MLP neurons of a small language model. Each row is named by its layer, matrix (down: output weights) and neuron, and shows model dimensions 320-511. Each number is 500 + 50 x the weight over its row's rms, rounded and kept within 0 to 999. Numbers have three digits each. A neuron's up and down rows have the sign that makes its largest values positive.
After each neuron's rows is what it responds to, as a language model described it from the Wikipedia text at the highest values.

L10.down614:488525481475471460541432468477468486516603497475539458524535488592536574689490540495576479536506505478566470568419469405475491449534459464489444476503351447458454486540526397421463421478421399519520607530498428554535464464458437578492481544447554490492506488502468458516478425500530554391499487549476442447512433517462526507487523510430512589499546539529561459494480609537539516462490474542512465510489520511482546551472531557465500525530609543338415423475534431393457534500523562463472579505426516483501500533521502428499474477486429493500512493490546459465496515543551470512
Responds to: Romanized foreign name pieces. Middle syllable fragments inside transliterated Chinese, Japanese and other foreign names, e.g. Guoz-ij-ian, Sha-osh-an, Kich-ij-oji; also occasional apostrophes and hyphens.

L11.down1000:531494535394510518455485571466518632618520433451544435505562568487530492447444481583496414492431532514472502491575550568459499525472434428468511534515526516452497550419460456546386499546423499477498406634433471538559433502467477588568488451602554477439493593397509546530553501446486490454489497535458584488565514499508450472577524487519444534508543479472521553580471527534530461530430613534470496531491555623493501439535462553407497434499526515461507524485486428441534464463572411374571512578508506599529543512422506466456552564465500519527484468527469531515517580463398495503
Responds to: Mid-word fragments and hyphens. Subword pieces inside rarer or capitalized words (Pri, Z, ator, lex), and hyphens or cell breaks in tables and lists.

L11.down1717:509592511541493529524443445406462551531514579520479521422504538482531467457463512525502483452475393468523432594490494518562505524488437491481487496531602460373561480491584601526529497560526538511468454556527491470537485470492409597489489542493510460510438405382428504489549427399460547490492487444554455511509554547543518462446492519521522551482452537449491523539623561451469438485477417430515456533562486564490538463449510496473579434513619496555460504500468572422470554495482479419614586433528412503471526489515431543591536528545536486441444482460586498520402501494496529383
Responds to: Word-piece fragments "sh"/"Sh". Word-internal or word-initial pieces, mostly sh-sounds, in compounds and romanized names, e.g. snow-sh-oes, Sha-osh-an, Sh-ang, spac-esh-ip.

L10.down498:561485594530556580472547354431515491520525532519587436541433463497473527413518432519568437506499529442467521553547518426506480420553510523544549474448553537586487482514595533466589462476530454421454488561459455501533466528525521519448412561513535473422441477498541506454425410478380422491604458504502436489435381488519451563404489499466460507475501474487476454461490459520539625361483541592526580574487499540578510473536448475518437454526474462547471487495426518502490455414430488483453480477502470468520507517474489414493617438457489498485583595608471511546610442487496511458
Responds to: Mid-word stem fragments. Stem pieces inside longer words that still need a suffix, such as hom-olog-ous, hypo-thes-ized, optim-ized, random-ly, Nord-møre.

L10.down753:480469474482470505466456439380477367502509496482657507342553475471510516495470496490500525515404566475408472579507562496563580542496469506560477502482433463500468500376567536454532514510495418416570466403414424501518490489515551514431466424477441517533519494529470427524545531540459554522494455525595602455559435528531556539475509569437458432501409501614493464523451499461506530476429508529564543467502542558517558530524528426485520538461474547488584409529471541545583538540499532584482575526436493567445506569505496510523466478460447460458509466564452474474596545431469507443
Responds to: Word-initial fragments, abbreviations. First piece of a split word or a lone abbreviation letter inside names, titles and citations, such as Ct. in Sup. Ct., B.A., Reg in Regimental.

L10.down7:579581470519502524493471562554391516512494621548507392546539468512584525469468511587465468510492454449478475492505455438487483552532587487612553480487493516512518533502460495531502496406444549505498536449486447462578512595510460428369530585564574469470560535461487520516532453471558525545494528498519483444456417459509554536453525521499548465443581454463463483455523534474469478571461443522529534514529580496557571493517494402521559618451491545524433497462586498479516452528576523410521405540580513453578473558488450496545513487471526524534401464480467484488506545502412463460
Responds to: Slot before named source. Fires on a word or punctuation just before a named person, critic or publication is introduced, such as described by, according to, reviewed in, and the sentence end before a new critic's quote.

L11.down618:588524485439521460532512465548560517463533531525445483562544437488542457462515495393486452524480546435486584522523546509482478547459513527512515444539589565480545506513513527510433475480452412509583563406514556493461465520560415527450565517455554424553480508497492487399540452549526503567472568428550536464434349482500529443460628518509514533459429580529476495544616424527453510505555481443514471574479408555554549529449482484483495480498540516482492517522543498538547493377406444416561460510468575474528479491518504498535581425492427542495417505490503503469469496599496493430
Responds to: Music article structure. Tokens in song and album articles, strongest on the == opening section headings (Charts, Track listing, Music video, Reception), plus track-table cells and reviewer attributions.

L6.down638:650543459507581535452471497490499514516517474510563460429541494475399466555485425512456502495554548517495445497524417418499529484502574402504499520337423625527485395504520516556403401509457564503536407451575573447512450566474449577473554561531543508542423466536553524459473427552476482500570422524480528472465468495445545420534484570534408585500460524468574442426408577563503566572511408386523539571433578464572504533523524503497503435442487459531459501498417479538538459460431460487498465472496512441434494471571467515514533471462503526538482425459496558480520459527505523501
Responds to: Critic attribution in reviews. Function words and names that tie a reviewer to their outlet or score in reception sections, e.g. "Eric Kohn of", "Writing for", "gave the game an".

L6.down1829:514511618562503562521578435549641417574520557453551515478402491527541492505543615444574395478486488534525506501460394425545595494477428516543457428506488465540509521571541515425411424483526432486546526587499475516467463554454561556434490585433438536551412582555548477565435484530489528462482521546448373510552505503568450485438460431492543505474527605487599533423522465468533513529512480473550513503480489446473441461443520490425641483528494472540501466453595565530487589428476512560517579570452552474524462473539479525467490402510486493445469442511492533506557534473492536531
Responds to: Mid-word subword pieces. Interior fragments of long words split into several tokens, the next piece being a suffix, as in repos-itor-ies, indefin-it-ely, Queré-tar-o.

L11.down661:572585526616469404665480582484481562494663523499524571442538632591439501515491590427477530470524605434474544518497423487512554412512455435607445482483650440570461466598490508495534430517508569515445483493575536492501448479478431530531450544509543497573447501496511452447490510412506534577494494510592496424592453494573471581426563618552491408455531483542476494448459600556452503564398509479531437387569524466544455518610534535433520472407559485509503476496430550555520448539461564514581534498528538490477547487493423471545450474549538600533469515450546516443584501474496566570
Responds to: Place-name tokens. Tokens that begin or make up a place name in location mentions, often after a comma or "in", e.g. Berlin, Bar(rie), Fort (Pickett), plus some other word-start fragments.

L6.down219:461437524477444492516477503561526509495486633581511497531424560551494544518580459461410534512477495488498409458470505491432535486489499624524464571447455466464510566476471428474518510431498513436492486496533533479511496505472520476431532468459479560511532481501456484486486446504452555496458448490610526503483496478602475589507485502535486376566504455526494514514496544482370540484485515522532524536448530549570434570570471502485457518537636566491475452521484476538486369500569449434450489549468564459472545495503591452445577481505470474452573585512510513535453554527550536572
Responds to: Place-name final tokens. Last token of a place or country name, often multiword, in biographies and tables, such as United States, Long Beach City, Europe.